config.toml
intermediate_size = 1216
attn_scale = 0.125
init_std_up = 0.0277
beta1 = 0.93
batch_tokens = [32768, 65536, 131072]
max_steps = 5091
MLP neurons of a small language model. Each row is named by its layer, matrix (gate and up: input weights; down: output weights) and neuron, and shows model dimensions 96-287. Each number is 500 + 25 x the weight over its row's rms, rounded and kept within 0 to 999. Numbers have three digits each. A neuron's up and down rows have the sign that makes its largest values positive.
Before each neuron's rows, "fires on" lists the tokens most often at its 100 highest values on Wikipedia text that the model never trained on; "fires before" lists the tokens most often just after its 100 highest values on Wikipedia text that the model never trained on. A number after a token or word is its count.

fires on: "==" 28, "==History==" 11, " career==" 11, " ==" 10, "== History ==" 7, "iography==" 6
fires before: "\n" 65, "\n\n" 15, "ualification" 4
L5.gate430:540518508510534501497548510448463495522513525496539496498462508503506497514475494530486526513470501511489516526505498474530498524483467469491504506506539505455460521512489482497506493490496501501520488466512517473495509537471527453476511480486476451497509476493495506472547541515512488523539466522456522473530524462530512458482473512488512467467477504485542474513500509512471517495531517518540506548483467529509476540511478455499491477469504524518468456478469494539486459513529491500482465496512484471481498515529477501502440468526468487506501496475456467538526486453478541520
L5.up430:499507533468459480566521458548496525489484507481481521494495522456479514464500464530457461477508487482536473475462483485537483481538509506498499479479509477497525511515513486508477462533484495513507512469495494533521477464498488514489493523491464482478512525447528515482505465502455488486472508556504503568511487504501464498496537500479510523523504471514471531518507526535519453484486511497496473472497508497547460500492514539541556527470512465538447438497485466496485455483516505485494469497491530496519510495475482547520525485475502506491514490505530520498492531511476480472
L5.down430:573498500500514451481546481512486538484475482494514464504494483472477539480516471532491512513447448505556509464548506552510479535505460494475532487510519507530514555509548460487493524465498472525512518476489456449488488495462488513538518472517473520513491479477489498493492537534490552497497486533471532515522518504519496522467508494529509447488515478514502472511486508518484472521542523531479495502456496500514559504540535478517525526470536518536481468490532503492495518475500474509475492461480491499420539555507498494500472486489493518502530474458501544491545478489500495497

fires on: "===" 61, "==" 14, " ===" 11, "====" 7, ")===" 5
fires before: "\n" 58, "\n\n" 42
L5.gate89:497483496520514525491489493526488536516485528507458521510513496489467530487438486507478517492523477468490503503466497526546484480489500528492484499545530468477501564491517502532556465494504505472514497480500490493510480568500482458473517509492490546507488532500468499467516508504481497519517542482526455526501514469486490512500519459527498499547551513526509489482516504522531460496521490517510526524488525520531550519469506509492557457507513524531488471481504532543513518510444544496498514485533511484500554481500519499502459454486494505517474490563493514538496525487457465523
L5.up89:518485528494529493488522466463503540489510471501515519491481529479479498430484505543517486499505442526508509537533501509483488459506532483509528446493487502484483542493484502507512489506502471490447534519499522502485494468528523541492503527509512507514520495478448484490551534490520493487511530455518479522516469498503509532482522522510489500515548497495475489543494488515532471541498500521448527522517487503470533505491537509508527488495470496482518496466484489516505510481464492512505497503511451514475508471491495509541516476513494496464488455466504504499534480484494520511
L5.down89:526458515482472499546531495466494526515493516501487523505488511434504486478496503525454476507512487526500513522486520484469462487552486524497481436490509522486524501491506473514476501490495509484480525536476501496506476517508540496507516509489481486464524516511501505471480483516501486482494447467510461526484481534573541457482539515480520489490503506486540521535476483485504473479498507450503531530491466498486518483505501495494524477463494477504472506449482459507498485491495460530490485528486487505514525506492456577504511451527505504498474498461509489485486498501554498535

fires on: "===" 63, "==" 22, " ===" 6, "====" 5
fires before: "\n" 58, "\n\n" 42
L4.gate492:537459495508523515510512450491514499517500523509503488475485520477475510496498469506455457491481502505521531509506479519468547441473531491536546431493514526515465534463477528500517494556452501488471494517509495514527488502449483509508471492497466509487491481496477498478519492525538508506543534453522492467482506478521529516486503531451519488498513501523517483502531504519517508521467471494475483523528475504511540514456477496558465496528478487523489485505452478467509510509516471522522519493515516509474490477463449538500477489486472460487479491510474492528505489475560542523
L4.up492:522507530498538494529528448437505496506544503495510501502534506506461519492500546516470492477501519485492467504492522517588490459495475492511470492489437496502488504445505531454492445450479511501465481536477554466489472495504495505487520511496494531477521486486484492509490522489484481506490531550526481529491533512508488488477490537481519522518510472492483480526459531479535469502514496517499473488474514466475465517496525511504524499535442497532482432497492476473531506502485520476505510508526495493453474461479487529521513513471464490514473508493472494505517522517445501504
L4.down492:515459462484513477507528482506514509497544521508494489461515521432529516486498503524467505475498495509521491510517465492486497478498526511519481481499497517467478485467485500533510512465473503464485503480513515523503478487479492508495505523500489550455498517479502539487471525521483517471512483526536496518520531509537561516510532523487514481482513511503493505529471502481512480505515501505494479491531463436494523476489499486479514484508483474559466488493504501503539533502526448524482516505501520523489514491502468519508492485495484476519505512492520523505465434504558468526

fires on: "–" 99
fires before: "2" 27, "1" 7, "16" 6, "13" 6, "18" 4, "11" 4
L2.gate1054:506484486500513498472513546531482513507458486490451482461503482519510487491469526508540492515507547441513503546490526479521480552499508493492462482467543515463464503452508498526484502457498466513491512538563523467527497534511463538487517512476524525503513478493497497476502525492470499504492527502504529500515497511519500468504499486480515443487571493495514529496511521517481499463478547526535465548471490517524526492526483455508499515506533534488520497458487503500512541431541480551505527514485574494490505527496457525449522520509516510512485473498494482520520494465527504455
L2.up1054:524502507501485461475483510486530485497524530471518444495491468488501523503484529523508517527501485510470473527527469499503470491509527561527486491512525483520515480502492491498508542479511496489513457520529464502519511493448489516523456485469501500493490488498497508516487426506506515506531506505522502455569480525506504464505472467523551574488485494496478501473481477497567510463471520531473496492503515513515554466510504512512478498526460456511511480503511459534527494492482486516523462538465520520503511488543541491486449529541539529468481469535507497501581512494526472511
L2.down1054:545504517483482502508529482535521508500488497533477508497469519491522499456477521495480476523487566493500511464515503439467544492533442480483509482508507518518500486527507549514470502481486482502498484470574496484537504529501532504510522499492501494539465525488514520525513500483523474504502492511487475461500525505523514511452475494499535494501545504543494488510505473504494473484488504507489503513496510511477512510520509469511510535496529472492509518516513515520539532545486510514491482485541481488411486455488528504487502464523509495498528531491550464464494548494467501542

fires on: "==" 31, "===" 18, " ==" 15, "iography==" 7, " career==" 7
fires before: "\n" 76, "\n\n" 23
L6.gate1152:541480506473494503560526511499494520506505535502543526447524554506492534524500503537489502464467529498508470533516469527476512515488491528487505478509504538490502499466498469535510500470514448513540473494448510482501433492482461482477482499453528463481532477485469504464521482519473493546497534548485490550494462545513508499548532531502500505462492534490489490536493523520523495492497532524488529502541508458511531468484476493548494489516521519483521493488529500500518530470488496523485487500524497490459460523416497565487500461528465490474447497491497501511488461524500476486
L6.up1152:503507531507511465506513526529529491546559502535478521494488519505511469501470514503461483516518508465482532537493492515526489501494515492483511470504483498471521496521521439488511505489486465441505535497488501496530457519470481440477530496480497497520526510466515489508485498531512483502494479486489510541481427519557501463491490540489544500559507513490487474480532539495521459526498493519510512512458498483465504527536503499490540527531501502496458425447470503491544521460506463495456526499488499517501516514465534533476460451509508482500553476473519522494451461503501498494
L6.down1152:558487494482507517531502508467493501490500482521472495468491480490488550513521507498480483450493533518490454538516498485477461484486484508500501488464522452509514504528535509488527518503506526454465513477532496485523492491453473424460502494521490507507493477530485522481476512520519485526503501492478479503491462506526505490477477530516530460517485508485476468507507550515495483515521456509484495498494508478484528466498513532482504509522466535503472461517508521464524496526505488530493511497506480496472495513529495519491489464504476511487484506476470508537479477489527514525

fires on: "-" 35, "–" 15, " to " 12, "s" 10, "th" 6
fires before: "1" 35, "2" 11, "09" 6, "10" 5, " Military" 4
L2.gate750:501482532519473504504506506574534535497490495510530481525515498536552462549464484535515506527519482497460524524493429541472521466512533519465491504563490496481504499457429488484490564477461572545511497525513503469507510484466463528483511522524483500509465516499518481458525513505497524500459529489509448496484486484500487566476514474491501503509511487486483529544503482515502506492491550512498518478500481487497493497465502493490519476477498558490501476535505524496560494497485492522526462485524557484509460510473509507448524485487480503524481526499490521492481507501497547535
L2.up750:524518522488499502498490502550563475478473483493508480515501506492564484546516486521504521560496487511480503523523439507505521490471470509491509492495463469503491531496447495448497551470487552546498486523498486488526522508470490527495460479512506514496497516498484494460540454494503506509453519546522470527494497464520480547437527490488524476499511501512486546505515508490513516506499490550525473485480463462511508477497515498509474483493505500501508523502530476528489488481464507519498509550548540518491483500488508472483468509500484510497464555497492512541506526514472519501
L2.down750:519405485500485479486498473505523503469475477525503498485486495508506490504526504500485491509510500529550528507479512488500480495498477482536513539484491513481504549480491548475511529463523510478483521481473534476463491488515535552499486459464507493573507543466448492512479477488492529457490500543519469493478534486469478466447477429469547483531490486499520503491518495520541533531485484512504445528546519476523549510485485506494466495484519479448481552489527518531504505473497519524466502517479510495495547542525511508530517492489511517497505510509462521487528520519513554505

fires on: "==" 56, " ==" 26, "s==" 6, "===" 6, "ing==" 4
fires before: "\n" 60, "\n\n" 40
L5.gate46:496481453524514474512530503532525539470534516473459563421460496493469513535485529528517467517517513507507480495548468505504456492497492482484476479526500492490529517470529489486486456487496454473501529497521496475510452511445457468500505576476486519539509542481454504469511478545492496481518444511504506488528497493533511499513488540503508484523501497512509494484505492506506488491558522499512484499497449517505550494517541506460515566485504526507487464463479492492516534484502487508515516511449529488528475469511480540493479473491543501495495510512459513518477492479484505541
L5.up46:501490513467461498494499521445486453480508512499516467475457533513485516481450507504495514539447516533513464521506519460511506479506511490500517490497500467515501483480514500502511488510525492517481521505486535501523529500512495496539489481503494487483455493543501588510505453501480475505471462512495522478493502450442504535545451568452514496452454507487467463480489490472502489536526516511486503528483484508534514505484484440509489532438512511524501448507506472503485498477514480489531496469505479467523444526540510583484513466506545548545471486490524516501476525501503486510
L5.down46:506485474479493498468503497491512433503512536533494509443483514438464516494546546475512529472466497558487509489512490485522471531488496498544495517495506477515513442523484467503553557504532478519524503451525508534533463492503473462514530534498469474484502506550510564522510493496516485513502476541463537464464502453524490501507468510504477478495450479526513494487566470514501543526468511504501500489513479437546512514519483489480520511486483490534506488482486510476506498466519492520552536499489461538515512535516511495501481486528501457496487544499479543494549505494549544516

fires on: "==" 40, " ==" 20, "===" 12, " career==" 10, " =" 7, "==History==" 4
fires before: "\n" 60, "\n\n" 36
L4.gate965:454477506473499508511556451473483493487523549520525455487509531471518498513513483550501475480473531453489466524506497472507497494481519485516490472516472499533497547514552488515489508518510489500477518507536525480497519493516470477478553501512443541473483537476461511502520527541462475450474429485499506523537519482493510516474491532493454496486524478502536478473482495549521521539524527505499467499485475489523540539477486482487511503512512501436472470515506450542501486514501468524493504487518463459545487491517500564519506474525502517481492490568450463483507505487474487487
L4.up965:545521467486523486497509475519502515522476533470532554490457518500477505507516502459525518526455528491464481518516468495500482438487500496503522494500484515519499514497466512461474501478469537509480478497526515524497483547490531518499473487469481522528497543460482496542541459505497513491524530503537497476539535482538544506471460486516520489455528481498509466522492454520513497496504526451502457466516449503464494518503512505491483460499523491553481513506520476530484481489450459530459509493519532485461490533534516532479532505491539509530492550464462453509479511516508508473
L4.down965:498453500467488508487496481505476481512497508482523521484515489472496565511489532535449467522505503513477490502525436496497464473510518463537481509474489522514526507491512557532496533523494503506479518496475490533482511520511548467448516558500489511503469491556495498540494452462494460489496445493491547494547491459483485453529540497486468488491505499483513506524524480496518475520497516491525541495506476450511478507497482501485472490434508510543492502497470453495486463480474457564515471484510479540512469514506503548478476468500545488509499541519484502526506468511510530502

fires on: ", " 64, "982" 5, "0" 5
fires before: "2" 43, "1" 24
L4.gate116:534463502464526525476522488498483517512487511475463478451487459501481482507502486478515490523467512504450518504508515483460499513507497483514458538492477483513510484488506444494501523532505497436488515503488503427473505474479452497497480497488513494464510476537496451490489504540519495497519553432506475509508476487508485534566472498545502527489481506521522460482451512512503517465503488518514465501551468493502478498491531496524467485461464554463515481507476475478475468506517499503483539497495498537497468517499506476494524541465546486534521521509502477453507548517497483461
L4.up116:489513482491535459509506473533511523509513470474483471546516510497520512511513458534501489483497496456510477564511552527487491565494535512494495495526526471557520479494459483502515529507473520505524550502462486477472515472455495562506514441492479478540521486484532521522481507492518516529529525527538510546510509512491474488515516474532489521535507508508512473483510496511457493525492485442535503523536526465466509540528513466470525533513526532529485517516487527475475514469516457447486513479517423500483483519509499483508482486491489530510510491502493515483481457521441506470
L4.down116:519503472453488473507489482524519492483521459465537518498465515512495467473497447473520508527542532509514471479524513513478532517493483517485520490530516524502506490506491526476494504514460457436486499487515478491498482484509497550496469485463466530511585484500493466524494489573469491527507534487471527495456497495533493520512482519519482530511510510499486504523474519470461510501482464537515531527508448489494489526478488487486521507528537488553468521547483522477545500475487476498475509462456509500507481535500525490479469505504521499529513510497447491460482548484519506423

fires on: "==" 26, " ==" 9, " record" 6, " information" 5, "ap" 4
fires before: "\n" 43, "\n\n" 15, " ==" 10, "==" 8
L6.gate1057:535534525498533521536521530490474528519509526487492521495447537463463532466473490508497517473506524470480465509452503496493482517490531492498479476519524465514455486494465511521532514471508527507516503505513475470503509539516469484473447541490500506515551519484511501486492526488509509478516496478488530537509505460493531517536511557529471459479552509544527506543507513518476531540531506487483514442522483463533480537492467477514525488495485504476481490438519483502531485448477468574496483439528512532491523540506479486552489496489468469512497479538475454509454486507505519485
L6.up1057:504533522498469471482529497442461532489487488488485553502477516461514544496496452499476549468438486549542474476494465475518512529526508506509530483504525509538513486501496522497510521450504505532489553505523528518501519543470484508527466504492514479490529486519483531463519459482482491486525497467471489518477506501481501511432497521472523474466505516473531472513492505520495482517539469520525537498492477473483495535534497447476495544510523501492494515532485490469536518497495457489524512499506495465513474539453495531477484512486523463515460493490474511521502473516519476447
L6.down1057:520513499479487496478494488496469478500516530515517508523542512501516509498457497450445479479504511528478483496533502496461499534491480531556500503560476470518487481519478493529525516508485547528471552501499482523479532515506517522516504508516567469493513491486485544523483517507513470496527530523514499542493477474469537515514493521527481457512501527489523505509488450508545488514492478507533484504481503476491519529524502488513494505458494515507482468527505495527490527484521515526487480506524502466508498533479527527494505494465494499472537490487472476521512469474495519511